{"num_hidden_layers": 14, "hidden_size": 320, "num_attention_heads": 5, "num_key_value_heads": 5, "head_dim": 64, "intermediate_size": 1280, "vocab_size": 16931, "hidden_act": "swiglu", "norm": "rmsnorm", "norm_place": "pre", "norm_eps": 1e-06, "positions": "rope", "rope_theta": 500000.0, "rope_fraction": 1.0, "qk_norm": false, "attn_scale": 0.125, "bias": "none", "tie_word_embeddings": false, "parallel_block": false, "init": "normal", "init_std_qkv": 0.0236, "init_std_o": 0.0, "init_std_up": 0.0236, "init_std_down": 0.0, "optimizer": "adam_variant", "learning_rate": 0.000811, "lr_mult_qkv": 0.5, "beta1": 0.95, "beta2": 0.95, "lr_head": 0.00683, "max_grad_norm": 1.0, "warmup_steps": 256, "schedule": "wsd", "decay_fraction": 0.561, "decay_shape": "linear", "final_lr_fraction": 0.1, "batch_tokens": 32768, "max_seq_len": 512, "doc_mask": true, "train_tokens": 458300000, "max_steps": 13987, "dataset": "wikipedia_en"}
MLP neurons of a small language model. Each row is named by its layer, matrix (down: output weights) and neuron, and shows model dimensions 64-159. Each number is 128 + 24 x the weight over its row's rms, rounded and kept within 0 to 255. A neuron's up and down rows have the sign that makes its largest values positive.
A block is one neuron, or neurons of one layer that tend to fire together. After each block is what it responds to, as a language model described it from the Wikipedia text at the highest values.

L3.down220 [141 166 185 100 104 151 123  92 105 123 160 176 108 128 134 126 131 178 141 152 131 131 126 109 129 130 129  94 119 153 118  99 142 108 135 109 124 123  88 116 126 135  83 105 119 153 145 163 117 108 162 141 138 142 155 116 136 140 118 111 114 135 127 132 116 133 116 120  95  93 122  93 112 127 123 127  96 151  95 146 179 126 109 149 155 128  97 137 135 148 138 149 140  88 113 120]
L3.down416 [111 166 144 118 135 146 134 103 173 103 138 165 105 111 151 147 139 144 108 134 118 145 137 126 178 128 125  91 125 162 133 111 137 129 154 130 143  98 140 134 130 180 119 107 132 107 151 132 146 127 109 136 131 129 134 149 114 174 152 120 124 150 124 153 109 118 128 154 178 109 100 143 109 108 173 114  89 121 142 167 117 136 129 143 120 120 128 102 124  96 171 129 151 143 136 155]
L3.down475 [ 94 115 112 114 109 122 152 117 121 119 140 152 139 142 144 154 181 173 137 136  91  89 159  94 107 151 126 134 101 168 153 145 143 118 113 115 158 124 144 106 125 162 121 153 147 141 175 139 126 137 147 110 110 141 172 174 126 152 156 126 139 130  92 178  93 120 129 137 161 149 144 110 113 170 140 174 139 135 180 162 155 140 146 126 128 114 149  73 118 166 139  92 166 133 161 109]
L3.down857 [109 177 172  84 104 148  96  95 131 108  90  95 123 126 167 108 120 120 114 120  88 113 137 112 129 117 123  96 158 154 125 129 136 165 143 122 124 142 155 116 110 150 110 134 143 146 103 132 137 121 122 143 102 110 117 135 133 159 117  96 161 129 113 149 140 108 133 134 153  81 109 151 102 111 163 128 112 111 142 148 135 138 129 149 124 140  87 144 119 102 140 102 170 134 124 136]
Hyphen tokens inside compounds and ranges, as in self-reliant, re-entered, 2019-2020, R-12 and Korean names like Yeon-ha; also stray = headings.

L3.down73 [ 91 131 182 107 113  92 145 139 117 159  73 124 189 160  99 148 137  95 117 114 112 107 170 124 143 136  79 107 156 121 165 161 138 126 118 111 149 106  94 118 105 134 141 108 100 150 125 112 169 150 105  77 153 106 130  86 121 143 139 125 136  88 145 149 123 130 133 144 114 108 163 112 141 131 124 137 178 119 110 152  91 130 112 119 116 123 137 131 121  92  99 131  81 152 117 135]
L3.down275 [117 126 148 126 118 113 117 153 150 113 109 136 225 153  63 125 133 117 124  94  99 139 138 166  95 100 110 129 118 152 145 169 141 140 112 135 139 126  88 134 137 162 124 127 104 153 130 123 145 129 137 107 134 102 141 123 108 147 164 117 149  94 101 133 135 131 139 134 144 137 152 101 126 104 118  92 144 127 142 142 103 101 140 115 137 112  99  99  75 110 104 126  87 127 135 168]
L3.down599 [107 127 113  92 102  86 134 138 124 120 109 108 185 159  91 148 162 101  98 123 112 145 141 126 121 155 104 137 153 105 165 165 106 144 143  68 103 151 110 142 132 110 137 151 112  86 127 137 160 145 115 118 107  91 118 147 149 126 155 175 165 156 141 140 155 130 128 125 107 140 127 161 153 128 134 164 139 103  90 127  67 120 139 125 145 137  86 118 121 110 128 110 122 124  99 126]
L3.down671 [114 151 162  90 132 148 101 159 115 108  71 131 157 126  82 138 124 105 118  98 117  99 139 121 132 150 147 105 144 131 143 145 134 133  92 120 115 158 121 156 164  97 147 148 116 164 119 143 140 109 138 164 118 170 110 143 126 144 106  80 125  49 142 123 139 183 156 139 112 137  86 137 124 126  44 133 164 121 140  78  73  85 123 130 109 107 113 109 135 111 112 132 113  98 107 133]
Non-initial word pieces inside song, album and person names in music and sports articles, such as Prejud-ice, Nalband-ian, Gh-aron, plus article-title endings.

L7.down168 [ 95 241 137  98  66 137  85 156 129 128 111 104 119  81 155  94  97 134 134 125  96 118 114 116 129 108 142 149 132 154 108 136 113 152 107 157 135 129 120  94 105 153 138 143  95  94  97 161 163 120 141  97 146 126 127 132 140 118 140 105 143 128 112 144 127 127 145 114 119 119 151 176 110 117 114 101 142 111 102 126 133 101 176  83 142 140 133 185 117 108 123 114 166 142 106 118]
L7.down336 [149 161 132 129 129 144 142 134 135 106 148 130 134 147 126 165 112 106 128 147 156 142 111 143 112 118 155 170 158 133  95 149 121 104 118 138 131  99 151 115 125 135 140 120 101  97  90 151 138 129 110 120 113 109 131 171 100 121 131 138  90 137 122 111 158 138  87 104 161  84 145 134 138 150 152 116 145 100 139 164 148 146 102 142 153 140 135 113  93 136 126 101 137 116 129 164]
L7.down388 [138 183  91 135 107 155 117 150 116 131 146 138 123 106 130 164 115 150  95 143 140 137 129 128 110 141 113 113 101 130 139 120 116 104 134 113 115 115 161 102 167 119 138 138 116 118 105 105 124 158 129 173 157 118 168 124 138 137 170 130 115  99  93  96 124 114  98 168 132 148 147 150 115 105 123 171 132 145 135 151 149  90  62  66  76 123 119 167 123 138 135 128 150 148 177 132]
L7.down407 [159 124 156 162 131 168  99  97 148 117 139 113 100 126 134 136 173 162  95 120 114 103 152 152 129 126 115 164 119 137 122 144 139 117 112 124  81 142 139  91 115 145 145 132  84 165  84 140 173 183 147 109 141 105 165 104 105 124 137 100 137 131 115  86  90 143 116 145 119 139 132 116  86 143 126 116 139 134 177 151 181 118 128 109 144 171 129 106 163 106 146 127 167 115 147 118]
L7.down476 [147 135 121 125 164 171 138 148 124 130  72 122 122  71 118 179 145 155 132  73 124 123  86  85 111 122 120 141 134 123 111 144 143 142 176 120 112 142 152 150 109 157 139 125 125 127 131  95 114 154 155 106 128 115 110 115 148 109 162 120 128 119 115 144 145  81 143 125 100 124 144 133 125 144 142 128 125 124 130 140 160 127 160 118 124 128 114 144 133 136 145 143 124 131  92 140]
L7.down477 [118 154 160 137 138  86  90 147 156 119 158 111 131 102 144 136 143  94 134 115 116 129  95 124 161 101 136 128 112 167  68 125 102 109 141 132 108 111 117 128 136 150 105 129 121 112 133 186 133 137  86 138 130  92 114 140 131 143 151 150 115  81 128 113 120 138 137 114 118 184 104  99 138 119 139 108 123 139 145 151 117 118 112 156 122 154 139 102 161  93 135 118 149 110 173 114]
L7.down550 [131 158 141 119 163 116 116 117  91 112 183 120 155 119 131 118 104 162  85 131 155 124 114 156 130 126 131 133 132  86 100 134 102  99  86 138 132 156 121  96 129 116 139 128 148 140 170 149 151 131 138 116  95 156 163 156 128 137 148 110 101 157 122 154 114 139 154 148 124 173 146 185 102 123  96 123 145 144 109 127 141 132 134 128  99 144 135 117 101 113 155 109 103 120 139 146]
L7.down597 [111 195 161 154 134 135 118 160 116 142 162 153 115 152 130 169 145 141 100 120 135 140  89 121 119 154 120 136 123 103 102 129 132 105 135 147 136 100 164  98 125 109 138 131 120 115 140  95 146 179  88 114 154 144 169 113 110 177 121  95 120 152  86 109 114 105 133 136 129 138 146 109 139 142 105 125  93  98 129 117 144 105 100 172  91 172 144 117 105 160 159 107 139 101 129 141]
L7.down626 [169 130 110 112 110 126 132 109 120 146 123 174 117 112 122 144 125 149 147 118 164 115  69 149 130 100 111 157 119 142 139 112 173 125 123 148 114 170 114 109 121 140  98 157 150 131 153 147 123 118 110 123 125  90 163 131 147 125 121 155  97  86 151  98 136  90 162 127 102 143 160 157  85 165 124 113 133 119 110  88 155 116 150 158  94 102 130 151 115 118  90  93 142 130 149 119]
L7.down896 [120  84 113 166 147 120 181 148 177 155 128 129 105 127 143 134 137 107 144  96 127 159 114  94 108 112 131 115 106 131 181 102 127 121 147 127 125 104 140  93 118 142 133 129 149 106 111 133 117 154  77 118  96 118 145  87 135 104 139 146  98 135 136 122  93 103 172 136 141 163 162 108 130 145  90 108  96 153 173 120 156 151 121 170  94 189 119 119 115 172 114 104 118 113 180 134]
L7.down1052 [139 202 175 165 127 112 146 141 132 130 118 105 139 115 118 127  83  97 140 143 139 137 131 162 117 137 147  90  96 142 110 101 128 133  95 175 146 107 111 106 138 168 120  83 147 129 130  92 101 116 122 105 148 139 130 130 130 145 149 121 123  70  94 134 118 151 125 136 117 159 168 127 138 151 111 123 115 111 117 149 119 103 134 109 109 144 122 167 112 148 166 142 116 161 104 145]
L7.down1130 [147 166  96 135 127 143 125 144 170 179 147 100 152 112 130 125 105 136 136 134 150 137 172 140 118 114 163  96 121  94 103 128 112 154 107 134 175 136 149  74 111  92 119 118 144 106 140 104 134 165 104 127 137 107  89 125  98 112 115 128 129 113 130 111 115 115 143 171  87 127 117 139  89 142 143 134 153 150 125  75  74  79  71 137  98 114 129 141 126 126 116 144 136 146 140 153]
L7.down1178 [112 125 147 149 139 126 113 143 163 154 136 124 119 139  79 112 141 140 128 112 124 148 108 156 112 145 131 151 175 132 159  85 170 122  96 157 147 153 103 115 123 128 118 123 145 148 125 140 149 150 138 146  97 134 105 143 134 109 119  97 125 129  99 131  96 113 134 153 179 161 115  99 134 180  93 160  85 178 108  86 127  91 127 133 130  72 114 127 154 140 125 137 158 120 156  91]
L7.down1194 [125 196  97 121 168 127 129 156 166 126 149 136 110 122 104 151 117 148 155 116 125 146 122 143 146 150 125 139 114 151  98 118  96 110  97 107 157  78 139 125 144 128  93 106 182 130 172 122 154 165 120 138 110 138  96 126 155 105 169  86 130  97 115 131 152 141 137 129 105 147 113 112 138 134 127  98 120  83 146 131 110 138 108 143 114 177 109 123 106 142 129 134  77 184  97 100]
L7.down1220 [146 162 164  94 135 146  82 137 125 120 125 123 107 106 137 113 162 163 108 120 153 139 108 129 136 117 105 146 152 121 124 137 149 141 157 157 144 131 119 165 105 185 107 140 146 157 132  82 153 122 170  83 135 180 108 141  70 142 145 141 114 120 169 131 126 102 128 126 140 144 164  79 117 135 137 127 148 163 155 170 166 104 113 132 122 131  96 135 118 131 107 104 184 108 113 118]
L7.down1225 [152 162 122 168 155 182 132 107 167 158 137  98 143 129  60 167 120 139  93 139 128 131 121 127 142 101 129 117 121 172 117 100 187 127 119 156  91 115 113 124 143 149 134 113 126 133 122 141 135 107 151 171  97 103 126 124 103 107 136 132 143 121 115 113  90 128 132 146 105 101 189 111 128  63 101 142 127 157 149 111 115 111 151 117 133 134  93 111 152 139 167 126 130  78 131 175]
Dashes, hyphens, slashes, colons and parentheses placed right after a word or number to join or interrupt it, as in self-administered, 1913–1914, wife—Babe.

L5.down1260 [140 119 100 110 147 104 140 129 124 110 116  96 127 111 109  91 119 118 156  98 151 157 104 133 134  72 105 138 147 111 159 115 133 120 115 120 115 107 109 118 126  60 104 158 121 161 165 158 140 121 106  95 149  82  97 103 107 143 141 136 128 138 144  97 145 141 130 125 165 131 118 143 166 114 123 124  80 140 119 134 125 133 124  96 116 142 139 116 151 109 152 165 139 127 120 132]
Short word pieces that complete a word split into several tokens, mostly proper names, especially a final o (D'Angel-o, Ren-o, Rapos-o), also il, ch, at, or.

L7.down0 [172 136 162 154 146 120 141 127  80 137 133  50 119 163 109 113 115 138 103 122 145 107 110 105 125 109 161 128 114  99 148 151 121  98  91 140  92  95 155 136 172 123 113  81 108 114 121 116 125 167 149  93 144 100 159  85 153 126  81 135 153 102 113  68 122 115 119 126 161 126 104 143 156 111 189 128 148 100 113 103 162  91 179  92 133 104 112 148 105 136 177 170 116 166  89 129]
L7.down49 [116 128 136  74 143 113  93 121 111 145 124 143 145 121 158 138 121 109 134 124 120  93  96 144 163 130 125 127  97 133 143 126 161  84 107  93  95 114 140  93 137  72 138 158 124 138 164 127 143 124 146 163 150 120 124 111 141 122 133  83 169 117 120 115 146 148 117 148 149 148 119 145 149 133 127  81 161  89  86 173 135 124 114 130 132 171 135 118  94 129 139 137 161 158  85 179]
L7.down399 [146 157 202  68 116 121 126 107 133 116 124 121 135 131  66 124  95 164 142 107 145 102 124 141 119 125 123 117 124  98 150 129  92 190 126 106 112 122 160  94 114 152 153 139 120 157 116 170 132 105 151 114 136  92 166 124 135 122 115 143 154 130 150 137 164 148 172 160 114 156 172 123 148 112 123 147 144 147 155  85 135 145 122 109 118 111 136  61 141 157 159 116 130  95 111 103]
L7.down429 [147 151 152  83 121 142 105  79 113 146  77  82 163 139 119 124 121  91 154 123 128  79 161 115 116 128 117 130  96 106 121 114 111 155 110 120 114 109 115 121  90 155 121 127 127 116 135 130 138 134 141  80 110 126  63 127 151 139 124 144 133 136 120 126 106 112 110 112 108 147 110 135 175 159 135  94 133  95 148 112 133  91 137 117 152 102 130 194 150 113  99 117 117 146 154 116]
L7.down564 [101 129 120 134  87  97 111 143 148 111 133  81 130 124  93 162 110 106  94 150  67  93 109 143 135 185 154 139 129 128  89 167  80 140 113 142 126 186 112  94 133  89 107  86 142 148 126 136 116 134 120 141 132 145 134 108 119 135 137 111 162 131 164 131 147 126 199 106 139 114 131 160 121 137  96  99 152 116 148 182 104 116 141 116 154 100 158  77 136  93 138  99 106  97 149 124]
L7.down643 [158 105  87 158 160 138 114 127 148 124  99  99 131 112 171 134 173 163 127 136 113  94 183 131 128 114 121 133 139 135 138 117 136 106  85 165 114 109 143 107 110 158 133 119 161 159 150 104 153 142 135 109  86 144  74 119 102 117 128 111 135 137  76 146 136 113 168 143 128 173 116 119 165 164  97 137 126 109 118 135 117 126 156 137 153 100 115 185 121 134 106 129 129 110 133  86]
L7.down705 [ 87 163  98 120 133 125 148 115 150 121 116 104 152 124 142 171 119 167 118 134 155 115 119 114 202 162 125 155 108 147  98 145 141  92 120 144 115  93 124 122 170  99 118 145 156 158 168 139 106 122 143 101 158 142  93 132 109 183 144 162 142 118 164 124 175 147 144 139 156 140 121 143 161 120 151 139 180 153 143 130 126 184 155 101 153 117 150 135 115 109 105 165 135 136 119 120]
L7.down724 [149 139 119  59  89 120 149  99 160 127 165 110 122 124 154  92 161 175 132 140 131 133  77 134  89 156 141 131 110 135 124 112 147 103  99 102 148 122  78 129 127 150 168  82 150 163 109 125 160 169 119 152 119 117 127  95 153 110 109 133 191 105 163  95 132 122 149 146 148 161  89 139 138 152  99 124 124 140 134 100 141 136 145  78 138 108 102 150 104  74 120  93 105 137  76 130]
L7.down726 [130  55 121 134 126  81 114 141 119 116 140 114 124 162 113  94 142 129 118 136  98 125 178 123 118 136 116 116 128 109 105 145 104  97 127 138  97 109 136  81 156 154 158  89  95 116  83 104 119  97 107 153 125 124 148 122 173 111 133 159 152 100 132 133  99 113  99 147 111 119 138 138 116 135 123 121 139 108 143 137 128 132 104 185 119  85  93  97 101 145 118 177 135 137 140 120]
L7.down833 [106 136 110 143 138 152 111  84 108 181 126 124 171 114 137 110 119 112  68 142 154 158 112 115 119 153 126 109 137 103 114 127 108 114 101  95 137 119 105 118 136 120 144 128 110 152 105 117 114 158 141 138 149  74  87 133 103 145 153 144 103 157 140 113 154 167 137 110 133 141 126 144 114 174 124 108 125 136 126 140 170 122 116 144 163  70 146 138 105  88 129 138  96 176  89 131]
L7.down942 [112 109 160 113 127 173 118 132 168 147 146 116 147 139 134 120 126 126 102 139 113  81 130 125 174 133 117 101 108 149 131 136 102 151 127 122  80 146 136 151 132 109 125 102  87 147 102 159 129 169  93 177 124  86 103 105 126 125 136 105 182 102 122  98 113 143 104 109  78 167 126 130 113 133 140 134 107 133 132  99 118  96 145 101 151 122 141 118 110 124 131 116 166 152 109 117]
L7.down945 [144 127 121 111 138 147 135 168 146 136  86 150  97 143 128 124 132 154  70 134 125  96 107  77 146 132 106 102 137 134  99 145 110 126  96 144 123 121 152 143  96 122 155 153 139 102 139  66 163 103 133 117 168 141 114  86 136 148 138 141 121  86 144 128 152 119 135 136 140 157 146 114 132 121 127  70  94 129 109 104 135 112 159 105 164 160  90  93 116 134 121  84 131 104 105 101]
L7.down1060 [139 130 140 170 143 112 122  98 138 131  94 123 141 129 119 118 167 128 109 149 123 147 122 133 117 133  87 109 109 144 131 122 124  84 138  82  84 109 126 143 128 158 166 136 132 150 161 107 120 133 124  86 130 137 102 112 136 126 175 108 129 146 102 133 111  94 110  99 135 152 118 112 166 173 132 123 145 134 144 142 181  66 131 162 134 154 115 112 173 155  94 129 150 127  99 135]
L7.down1154 [129  90 123 138  95 121 127  93 175 161 130 110 141 149 113 122 132  91 142 146 160 139 111 179 118 118 103 132 126 134 125 130 121 139 111 129 115 144 190 161 125 121 112 110 153  58 113 129 147 151 129 104 120 130  77  96 107 154 194  76 128 103 155 154 120 146 141 141  84 148 130 121 114 102 134 108 130 111 138  79 140 123 140 175 109 134 167 142 143  79  94  83 156 135 103 124]
L7.down1176 [140 135 111 129 125  70 127 137 148 106  89  67 152 134 100 141 119 132 119 112 154 115 135 104 134 119 113 121 112  82 108 162 124 106 134 131 102 121 161 157 120 133 161  98 112 110 115 117 122  92  79 137 122 155 132 127 150 145 116 151 116 192 135 119 116 101 109 150 109 166 107  92 112 109 138 149 124 171 103 104  75 144 125  94 140 126 115  76 147 128 131 109 111 135 162 117]
L7.down1179 [114 131  89  95 126 127 129 112  94 162 152 173 140 114 122 166 136 165 148 136 114 128 122 166 112 122 168 105 101 121 125 108 105 105 129  98 148 125  88 105 143 131 147 123 152  84 101 127 144 169 126 135 108  77 148 151 118 106 147 121 160 119 130  92 120 123 142  90 145 174 109 133 159 152 154 105 118 111 150 118 152 108 101 106 145 173 137 137 170 112 167 137  99 156 132 136]
Short word pieces right after a lone capital letter that begins a proper name, often after a hyphen, as in S-ham, S-ykes, Niklas-S-alminen.

L5.down507 [ 93 133 127 109 150 163 144 160 200 179 138 106 140 114 163 135 104  98 121 130 100 106 135  81 110 123 113 135 125 121 149 132 169 112 118 157 113 144 117 143 119 140 108 109 134 138 140 129 115 161 105 123  98 178  85 130 130 125 128 146 155 141 139 126 147 142 110 119 127 149 116 101  98  92 107 175 146 127 108 158 112 111 109 109 128 113 162 141 157 176  68  98 124 111 152 107]
Fires mostly on words inside proper names of institutions (Division, Club, Art, National) and word-ending pieces (aves, ption), plus scattered ":", "or" and "+".

L3.down152 [147 108 109 116 145 108 126 111 102 116 126  96 135 166 143  81 185 136  95 141 119 102 149  59 136 171  90 134 122  82 100 154 103  88 127 151 149 104 191 138 108 134 159 127 151 157 105  87 123  93 126 104 152 135 129 186 153 104 152 135 146 156 102 169 117  73 121 102 136  95 135 156 144 105 112  99 140 147 118 120 101 126 134 135 103 166 138 110 125 131  89 153 126 164 150 143]
L3.down766 [158  99 131 155 171 125 111 125 170 101 136 124 155 115 147 140 139 160 165 156 119 126 155 125 130 132 154 110 124 117 140 110 116  70 110  96  98 121 139 134 107 121 131 109 141  94  77 149 144 105 130 121 128 109 138 145 109 164 141 123 130  96  94 121 132 126 134  54 137 150 140 147 135 116  77 166 132 134 124 149 146 150 120 139  97 166  94  99 119 155  75 103 125 111 134 160]
L3.down864 [150  82 144 145 166 103  68 164  92 126  98 154  45 126 151 141 141 130 130 144  95 122 139 131 110 134 178 160 112 134 117 132 146 144 109 136 132  85 146 157 148 111 165 120 157 112 105 122  65 181 139 124 126 142 149 141 137  97 117 112 107 130 144 112 149 165 139  78  59 138 108 113 152 129 139 109 137 132 138 112 167 136 141 108 164 111 137 127 166 133 130 101 149 105 123 110]
L3.down1003 [130 109 148 101 151 130  99 112 119 127 106 142 112 176 113 101 112 122 153 171 110 134 147 111 152 166 116 114 116 118 101 103 120  99 145 160 116 102 154 123  92 178 158 110 163 130  71 143 117 131 144 128 112 115 160 166 131 115 127 100 133 116  88 158 111 119 139  99 133 117 120 119 156 139 133 128 124 117 112 122 132 164 165 123 128 148 109  99 133 142 140 124 158  94 138  79]
Word pieces and words in Indian names, places and languages, such as endra in Devendra, Krish, Mumbai and Tamil, plus scattered unrelated name fragments.

L5.down225 [140 118  63 103 129 182 152 116  91 131 138 102 147 143 121 112 160 159 111 129 120 126 129 126  81 138 125 140 147 147 155 114 133 211 103  86 124  94 116 158 112 118 137  94 164 135 136 143 138 124 128 112 121 113 126 161 143 111 173 151 132 148 102 143 115 117 111 102 145 143  96 155 179 163 129 134 139  97 115 166  85 137 127 113 156 124 143 116  94 144 158 107  90 123 110 115]
Mid-word pieces such as ar, at, ni inside Indian, Bangladeshi and Arabic names (Uttar-akhand, Mak-ar-and, Al-Ah-li), plus line breaks ending infobox field lines.

L7.down16 [143 126  95 131 125 156 137 103  73 103 150 134  78 124 107 119 118 111 121 154 159 146 125 113 129  78 128 117 149 127 122 157 159 121 156 125 106 108 143 143 155  88 152 151 164 161 137 145 151 119  99 114 115 116 128 137 134 158 140  92  89 103 154 108 150 158 155 142 186 138 151 144 102 126 158 119 158 132 111 123 135 135 149 166 135 168 120 112 111  99 159 112 125 133 130 133]
L7.down48 [133 176 162 133 157 144 139 155 133 118 133 103 184 171  99 162 121 117 120 103  81 116 152 158 132 120 120 119 127 183 107 141 117 160 137 126  78 160  94 109  97 116 122 145 138 115 159 124 106 124 148 123 129  82 128 118 165 109 110 141 147 141 100 121 115  92 169 136 144 172 120 122 116 107 126  90 115 110 111  83 150 114 140 114  98 114 126 131 158 170 108 143 163 127 150 120]
L7.down134 [107 141 137 144  98 144 146 118 168 142 169 126  87 130 138  47 116 131 127 115 129  96 124 133 114 122  99 124 131  98 161 109 130 109 118 119 145  85 138 181 130 112 148 134 130 104 106 135 151 122  94 140 107 130 115 135 150 171 164 116 140 145 107 180 127 143 112  89 126 123 135 137 120 102 129 119 136 158 135 144  91 115 152 146 153 117  90 152  91 111 128 138 185 105 130  91]
L7.down316 [148 129 150 102 109 136 106 120 160 120 100 124 112 112 121 132 121  94 143 140 141 115 104 150  99 129 146 118 175 173 150  94 139 146 136 191 163 143 136 100 168  96 140  96 110 134 131 131 109 126  69 141 125 129 131 143 137 112 163 136 131 133 108 142 169 102 127 129 122 119 117 114 138 154 114 109  73  94 157 152  96  98 111 154 183 121 124 121 160 118 172 138 155 115 155 128]
L7.down384 [137 138 103 126 166 115 139  96 114 142 160 109 115 161 102 105 113 120 149 119 139 167 103  92 109 134 147 142 139 135 118 141 101 114 138 119 150 156 140 150  98 123 135 101 132 128 142  65 125  75 115 114 118 117 108 162 140 124 125 124 152 133 185 129 129 124 163 125 160  98 163 109  98 119 149 124  76 114  96 145 105 161 128 148 113 147 136 105 133 136 122 124 142 138 108 160]
L7.down525 [129 140 122 120 134 128 120 179 159  68 165 116 153 124 163 129 101 136 112 132 123 114 116 112 104 112 153 114 116 130 193 147 100  85 141 140 104 134 130 167 110 148 136 123 103 145 108 156 133 131 127 110 157 186 151 114 156 172 141  88 104 122 123 107 118 113 138 122 156 124 145 129 117 124 135 135 103 125 167 141 114 103 128 125 136 149  97  95 164 127 134  97 138  80 161 121]
L7.down688 [141 151 118  93 146 106 146 130 111 138 133 118 128 163 123 130 110 120 119 118 138 183 121  88 160  89 145 138  89 155 152 163 111  95 114  94 136 162 112 125 135  96 112 110 108  99 117 139 100 127 115 108  92 165 118 157 165 131 128 145 151 124 120 127 133 164 120  95 108 117 163 178 104 126 133 139 125 105 193 141 102 148 152 141 126 161 113 119 119 134  96 128 144 152 113 123]
L7.down901 [142 132 141 117 135 162 145 104 166 109 133 116 144 133 108 106 111 174 140  93 159 130 100 128 125  90 117 129  97 116 127  97 130 132 150 169 130 124 159 163 143 135 143 146 118 135 154 179 137 166 135 153 112 118 101 136 123 122 156  80 130  68 112 119 126 151 177 118 125 125 146 160 133 138 135 111 115 107 121  96 154 115 165 118 122 116 169 141 173 117  93 131 152 134 121 108]
L7.down950 [119 115 121  88 131 133 149 110 142 145  92 107 175 135 112 129 105 162  77 114 117 114 147  97 114 145 137 137 141 148  90 146 124 170 114 139 116 145 139 133 132 105 143 112 141 129 140 129 142 120 155  96 114 144  91 175 131 171  68 118 143 134  99 121 131 130 154 120 119 124 121 185 166 125 134  80 110 174 128  98 131  92 114 142 109 132 111 126 120 152 151 123 115 142 126 151]
L7.down1000 [134 161 106 148 117 132 115 170 122 125 116 160 144 151 131 155 107 100 153 158 130 143 149  90 109  98 126 111 155 182 147 109 102 107  95 150  98 135 111 112 106 114 153 115  72 130 100 153 121 107 133 132 116 112 124 121 144 127 109 135 139 149 140 105 132 131 105 116 121 168 117 138 127 142 139  76 128 142 137 169 147 162 105 151 143 126 119  76 130  54 102 150 127 145 122 136]
L7.down1043 [164 107  87 120 140 138 151 125 112 117 139  94 114 109 145  60 142 134 119 149 125 117 132 141 133  84 154 124 124 126 118 136  97 155 125 119 127 155 112 175 120 133 164 106 149 152 123  65 104 154  96 161 106 135 107 116 143  92  99 162 133 121  87 132  96 102 138  87 112 126  83 163 111 134 104 133 118 115 151 125 106 178 158 105  76 145 117 126 161 122 130 150 116 132 135  94]
L7.down1047 [136 155 139 103 134 141 148 146 138 130 104 145 116 138 114  96 109 121 153 128 145 118 122 107 109 157 130 140 115 104 144  99 152 132 126 154 123 122 134 192  40 173 138 138 101 155 122 144 150 107 111 158 137 106 129 112 111  95 111 100 125 104 114 121 108 132 143 100 113 121 140 114 151 103 142 110 136 120 150 119 123 117 142 127 104 100 133 141 121 150 116 105 147 116 108 107]
L7.down1111 [133  92 112  98  88 139 140 145 102 143 128 116 118 124 117  87 126 151 141 129 141 156 104  96  94  91 129 173 154 115 114 147 118 113  92 171 126 117 141  95 139 134 112 130 143 157 128 108 181 109 154 150 121 131 137 124  95 148 117 124 147  83 121 119 126 115  77 125  75 124 135  94 103 130 137 149 133 125 151  94 152 136 151 148 157 138 127 161 117 171 183 103 136 114 102  80]
L7.down1129 [125 152  77 108 117 174 123 155 148 138 120 108 154 101 101 115  95 166 145 155 156 123 164 107 144  78 114 141 136 147 113 151 133 163 142 126 140 105 152 138  82 122 118 135 143 113 153 145 101 131  87 169 158 144 118 140 127 123 135  76  94 139 110 102 144 105 102 114 153 142 149 156 128 143 135 142 127 122 151  96  99 108 151 123 155 109 143 111 102 112  90 133 115  99 170 116]
L7.down1166 [130 122 131 126 117 157 133 133 106 129 127 145  96 122 149 177 156 124 114 134 117 122 138 132  78 136 174 101  89 157 137 131 126 100  97 133 122 109 143 163 114 137 134 101 117 127 126 145 120 127 134  90 148 130 144 113 124 159 152 150  77 147 139 120  72 107 108 134 143 134 114 143 134 103 126 116 143 128 125 145 140 178  87 138 142 128 132 127 110  71 172 160 112 118 143 134]
L7.down1251 [166 154 118 142 134 136 122 144 125 158 141 103 135 117 122 150 106 142 148 129 146 164 106 137 134 117 132 138 121 114 103 105  99 170  93 109  82  95 146 148  99 138 115 118 145 143 148 151 135 158 145 126 142 172 127 128 115 157 144 156 162 105 138 100  84 115 179 115 142 111 101 111 145 134 161 132 136 134 157 108 144 129 104 125 114 131 102 209 166 133 150 102 139 117 111 126]
Final or middle word-piece tokens that complete a word split into fragments, like Cl-an, Pl-en-ary, Cl-ar-ified, Design-er, often before punctuation.